config.yaml
n_layer: 16
d_model: 160
n_head: 4
n_kv_head: 1
head_dim: 32
d_mlp: 640
vocab_size: 32000
activation: "silu"
norm: "layernorm"
norm_place: "pre"
norm_eps: 1e-05
positions: "rope"
rope_base: 10000.0
rope_fraction: 1.0
qk_norm: false
attn_scale: 0.177
bias: "none"
tie_embeddings: true
parallel_block: true
init: "uniform"
init_std_qkv: 0.0333
init_std_o: 0.00658
init_std_up: 0.0333
init_std_down: 0.00294
optimizer: "adamw"
lr: 0.0018
lr_mult_up: 0.951
beta1: 0.95
beta2: 0.99
lr_head: 0.0053
grad_clip: 1.0
warmup_steps: 596
schedule: "wsd"
decay_fraction: 1.0
decay_shape: "linear"
final_lr_fraction: 0.0
batch_tokens: [16384, 32768, 49152]
seq_len: 1024
doc_mask: true
z_loss: 1e-05
train_tokens: 183500000
steps: 5937
dataset: "wikipedia_en"
MLP neurons of a small language model. Each row is named by its layer, matrix (up: input weights) and neuron, and shows model dimensions 48-143. Each number is 500 + 25 x the weight over its row's rms, rounded and kept within 0 to 999. Numbers have three digits each.
After each neuron's rows, "fires on" lists the tokens most often at its 100 highest values on Wikipedia text that the model never trained on.

L4.up553:521502475487495449469449489490485556494533529512498463528495501521486495483466496466458466471505509492490491501571493526517469475461471492460505524453506489505509477506499491467555508475498492500543515488533502459492498530489515476519509472564487490536512481509533493489486473520486484482
fires on: "-", " of", " also", " in", "–19"

L3.up394:486509487452479516523520476531503468562499520523510527464485473501541497471530454492499517474474467519471500472475498561509505496453482497502470514483499485538457508509510499500481476482502486564521457471503520541489479465498453478527508498503508523510522496514502498495510499477453482498
fires on: " to", " could", " helped", "'", " help"

L7.up594:502453506464528497455480484572510497505481506468486468518528495494531516449534519470508513496489504496519500513480501529529523496467483463483490418487505493585503491492510524489493465477535517490497483490464508530484463459460470507478473515495523499491563505506531475478478478517491428480
fires on: " re", " at", " ", " pre", "-", " \""

L6.up316:468515492486505474520438491489526474462481468454482480511542499523478495505490509496508525523486481525536504510498543510499475491486504506478477488449498532534511512483508502514494513531481487555481558508555551499573444484530506500487484460511505501518482520441535494460505494508483514502
fires on: " his", " also", " next", "\n", " No", " that"

L4.up369:480507528476500537476493516499540513507555506468513496501517593490505490487551517470500502494488531454494484523436471490537502516515475497537535482476474520468492496486499530524502490472546477507485523513479536509508495532446492485514488502455502507477541519522489483494539536463434521539
fires on: " to", " on", " 1:5", " October", " II", " same"

L12.up117:490550507496510522518515474521513480474504485507490552510504473499478515499531529492494497538456475499511477493496497470534496516500490521509514511484470552535547533473466468465534536503480466452484477515496509481514470460477511495511486522517498504517541501486505501501525495468477537493
fires on: " and", " by", " to", " of", " According", " Genus"

L9.up428:493541525457516501462479497534505520486512505492544475494497548526527514521530524485486524499446545454535496502488504499517468488501480523531537491494529541495496496513504520495499531513546501492518527561526529505533428490495502454502507463549490508523532506468444475469516490505485489492
fires on: " m", "|", " and", ":", " of", " on"

L4.up130:507490522489495531464473491499542512477522501475464505452540518541498489496452481456490498501493534490478507479424466504500471493508511449505481539497462499490484482502539532493451510505525509483506510492470498519387504499499491500494484509460512490459526517527467502496502537487440452486
fires on: " to", " also", " help"

L11.up615:498501515486510487493455475525511519537515518455504493477470505475539540436518518447525493503535534514540475505499462516486487489491530447452442518515516511537446483492500515489484459496530500510489523463461510493514495522507482523465485525490488478544517489517513457472514533491506430473
fires on: ".", ")", " of", " by", " UTC"

L4.up326:500458534523467551513465509502535467490533495508457519477539505469509483504495505469471509479502526501502502516475464489499552520508494465522537490481452510483529485488525480500494506517522526486448515481508518507473517517482485495467518506488495497467523507552508489500518529467429464528
fires on: " to", " &", " should"

L13.up541:494547484470528518496514491492481499501516464529504535525495484495510485487532492512515482530510483477503499521475499501506509510552487512547538513538470498499524509446493480478487480479496487474454456503492488484447498482457530487504490534494506507505567499504469455541517478491507533543
fires on: " of", " and", " by", ";"

L6.up575:510528502507497494534529515461524510523471489533496524460540488463507508474469499477527509447479496478536486519524495472492477489487529496473526540559485436508484516522464480526437477494551515488520504548483477501469489542481530495500508501481470495525482536510502507520497505486508522483
fires on: ":", " of", "\n", "=", " World"

L7.up467:499481551487496466475475513548505493548497523505532470502506484451507520487498514487526510504466496504499527516509509530506527490474477431489547512468496496535470502482514524479484474475503538469498493490484486502472476527517476492517450501479495448534581448503528512499471499501463465518
fires on: " at", ",", "-", " under", "ly"

L3.up494:472502512472501490515545481514484502484523496530498535458487502511541498517520483500520489473475471515519593496503492549504540469528461511513459483507540462528494517497493494497517491493516467555500465449502485494500491494493467468519533531500510532522555484505441518475505500485523510509
fires on: "'", " to", "’"

L11.up255:481516488488482503513480521499505514493527529446498417482458518486487496522465514514490524476456471482486530513485511489528484511473501466493532483488500541476457489493530553459516505545490499501502490497488482472473473506497473504562523496517467458513503476494502504501504580516519515499
fires on: " it", "-", " |", "|---|---|---|", " there"

L9.up372:461499470512476552457507548481483505523528491467488510530437524502493474498494479502539503519515511465508520521454502481496493498492491489536524535472472524469492487509537529484475486527534515516460463500494484510472533558456509479568491532477491480529475483511554488499519501497505484514
fires on: " there", " it", "}", " =", ","

L9.up438:511480499505512455543513455564514463482494469497554462480525532511495515514517481455498499511494500510517478522491536499499494465502475532482520511527487500539512517523482563479511506443484514493480517514469498478483513494470503473488515500481539480493481496505459465494529525511505496478
fires on: "p", " in"

L4.up199:509496508525480500483488521494501448493500500503451517505526521475482482500481498483459526506494526488514520522505499492506528505497507470506509482475467509494529505484556545514468494516531523503510501492492504504453497524480480486458530489433490468462524528532507501486494565457446477533
fires on: " to", " of", ":", " with", "\n"

L11.up260:502483501487508515483476505530495464519533477453517519498506474480518505456525508483514513489503498482501516528495451536502532500493503469482545454533509538518463507479437549539462485492496484481501512458475491477472496492498473506496484548457546487480525503504542456520538511492483482487
fires on: " at", " of", "-", ":"

L9.up449:477496505476544519469489527489525499515453530556484509518478511470486507465515464495485505500493489505495506467485525469528532476489501541491490534512503469472494515508519461498508495487489503510470507470487498507568460520445493526476519469519489507526418504502528512472492524486495521508
fires on: " by", "-", " under", " had", " Pld"

L11.up165:518483494542520455534520515514475519488513512488489532487515467481489501501469498506483510543513507515482503511535550490471486480505459501501491489485467508485562533487544478475475466484499531488527485488524484506460475527496525469517496509493514493483492469533482479515474455462484492509
fires on: " of", "s", ":", " attempt", " 1;"

L7.up157:501478531464508531482450498550532511488516476526498482494523523527515490466513494468477501471419510467494517535505481479464468527505479510517536516514484515519519527479468521505499538504522463480486509518532541501499500469503487478532485517498522452465521504453482520480526515467438504514
fires on: " on", " he", "$", " of"

L11.up173:499502542509501477508531497504480505488501525457495492511513470463484475513473506449485520515474489514462499498555523495513496493479494496494545496485453495484540518507532525464461450500517521482556507527517488496461536531492502461553476479492496465467526438515510513495461501494513502530
fires on: " of", "/", ":", " =", " length", " with"

L5.up593:465513464431545489455481471515525456499489524473497503496475513510483505473518502511465503485477491467502472482484523520474535473481491489502493486509547483520463497470479468546491461501490504498513534512532477500537449490450477478432502451522517508535472499465479468457468493497549516469
fires on: " St", " Length", "-", " c", ".", " by"

L11.up515:517534523497493532542504539460502501490495528526467493536504501519486469558483486510450502498507472478477517476533515502478501478480523504509482540479517478477500522515542463496508512523490510494510539504532522470537509562473513517505505472549477497555467489471525518519455472536518568540
fires on: "---|---|---|---|", " there", " °", " from", "|---|---|---|", " to"

L11.up84:518479497478532542515495486510548503533522498525509531480477493480529534460523489479463497512542507486483496487500499497529496500492497471459498494541522531503509518485480505526514476476499490480523530443474510493539464525480501510425508512464518540512534500526478453517471547476499451499
fires on: " of", "-", ".", " are", " 4", ":"

L3.up611:503499528505526486523527503509499456507520562494486438530535497456516537489491494484526491500456461470509495465516492521490494492492492517533509485501501461497508513524511508516460469525433510517520486524500491510497499548475491458512550472527460491548480452481529511524532519508472570559
fires on: " to", "-", " of", "Th"

L5.up608:462514486503500471521511492548461500515512500497544472491479521534531497467541494497497531528495465485498531481490467536506510449532463548451496453507509498521476555503578493470479471478497476537533509446531530522505493497523464492501522489497501550514543474498510496482522497516486466485
fires on: " to", "d", "'", " and", " (", " /"

L7.up484:497501524489496524483491506528523505500504447494491471542516503516480478470525470496483512499454495504483513553475490481494496515512510510509574498497521522521505516492470516538494512507510475497464506528517529485486555480476512478580477518505507471505520516467523526500530514476466552520
fires on: " on", " of", "|", "/"

L11.up53:475495492486545456515526479550516466477531482504586482479512490480474486524520489497504495484468500511532503488508508466499481482506475517496520516531471412503497489505486544500484479446524518496483506473488545455506532497503503505496556521507516481483493509503452478529506507472443501497
fires on: " de", " in", ",", " Le", " De"

L6.up211:491437472522491489505535516506527482531478497457480511527486439502539481513488500510519534533521489490478518523489518549498546505516520501493530484521495525533536492494516553468503463519488508494503502495496475497511482455481518501538488512501478497495494491513538510523468485539507489501
fires on: " as", " they", " than", " also", " ="

L6.up389:502457537473525547477552521494517532549510504542473488500522508487538492497491487508504544454453478443492513494523515468454522484490477510515498480565488479513516522537488514520462509514489541496539477479462478489488484540449509487463520513464503507530457493506529475535481499513500511485
fires on: " of", " years", " year", " at", " World"

L7.up168:473499489481464505450465487484570529486494535451458481511532494507510467485466511461501517501501513484518503532523510518515499454490531500511497545449482504506506497511526495473535499503483506501478543519564493484477433488485532473533514470532462492524475483489509495481476500518491494527
fires on: " also", "-", " again", " that", " density"

L6.up474:512502510504507510501515506504487483579477471550511516551490512494505483504493476500496475466487456484522518535484512472456487483476525494491519548557520473544471507492458481522490502494469497486508489491489467490513466539491511494482520502530562484530454511490530517510480510507484530484
fires on: "–19", ":", " There", " there", " World", " of"

L6.up288:490531504493540487500507534525502495460508577517492455503484460478517509482481493495507506510501514499492513504514533547533495491504501528514508516473499524494492519490502537467535506498503489494524524498486493487486503509495505517526496509472466440511514466512517493500481483538516528513
fires on: " =", "-", " made", " to"

L3.up207:515483441513490464501502505472534518487473481488507518498477480510516481500480507486511500501535509519475507485481485509514516470497546553490471478464494493516517480509516505489517473484537477500494488482503504523494525439455503548477474504523463487450522510533496493481466481547540462474
fires on: " also", " of", " result", " ±%", " medal", " as"

L9.up351:481491523531516475493513495511435523518562489511541527506538481477501503476528516511486498544509517509532481530532513496489517520516462526533498468449486526462579511495495479488513537502530504514508457512509517540463539494518500451467481510512536512500527498511483458486500463470471474506
fires on: ":", " of", "-", " 2025,", " 2009,", " 1996,"

L11.up371:489523507440527517466492532483525488503502516493503493525518497468510507444540497465490506476463499479514483522467503494527507467487522513512533504521536505540470517517454500498491496494525475486524553544534530473552440508478516476500489488527484498532452502483536487457495463505483544489
fires on: " by", "-", "|", " too", " Label", " very"

L3.up586:510521532484537547504512503522485503498441539531531492532469523521506473505539478495435480513496500487523523465496490473482500521498488480509526549482507482535483501525498516489515512482512530484517485519500527517537486443542513516505466492482541522521524509486486505529477475460498535477
fires on: " be", " on", "]", " as", "-", " people"

L7.up19:503490489508502493478533539511544505513494561506510506506494496449520483503489496507499522528474504473506516494489540509531530480497550524520469537489461503493497513516516489477466505521491532499518522518485476505507451535459501489511514465509473476532444481512513477478464466514518566508
fires on: " by", "-", " of", "|---|---|---|", " to", " Succeed"

L5.up73:525486486497520476507512466519465507490472509470536485492437509499483476497527464463537532530469468501485515488494485506514456441544482546467481462507511510509504561515540525511537465474534493535500498430511514524495493460487495485516536520497539524505523510520526492484510495511486472513
fires on: " also", "),", " has", " will", " is"

L7.up167:471480540526487518502499498491539520508482520529540485506526486512512491528497490466506504520449504480516510439588516470460490514490449527483503511486528519560502496499514528491495503506497511504543485525469485517483489449543477497473490466463496529535481463489515529549467496503513511502
fires on: "-", "|", "/", "'", " on", " as"

L5.up143:465509471460519519461493521514516463493492582494464490521491501489487492505495485489491497495513501509510502502474500498487538457480509539498538492500481491518483498517510476491495454488495523522532523490534534497579470479471512490527490469554504478520439501498497490454463465540497524493
fires on: "-", " Length", " and", " Formats", "l", " $\\"

L3.up38:519487490468520533487534519479441543451489493539511494526426540474488513525496470496505494518516503466474536514509505486506508524496485497493489566478500460472495505511532519470536503480531520517514462503489515510523522452549516527524505496494483501503519472508500544522479540486516539501
fires on: "]", ":", " both", " the", " as", " on"

L6.up488:466513545471555518520507542545479514525525492561479481484507499539517519490477486481515526483500449467475521420510516462451510502487478515516509509493509461485519509520508557501471487461495523498527453498450518496548513538492478519511446524516515485532490528474501512522507496508495510509
fires on: " St", " year", " years", " not", " Saint"

L9.up3:499540490537490508547470536483481508530527521511513497524506496480497457538466478513507496501544507509502517544535515498537501497484471484531536531465483535501528511469520515474518518507518499503506509496521502498491555519520512484575494519526450490526509475552509505490483494519498516546
fires on: " there", " There", "There", " it", " by"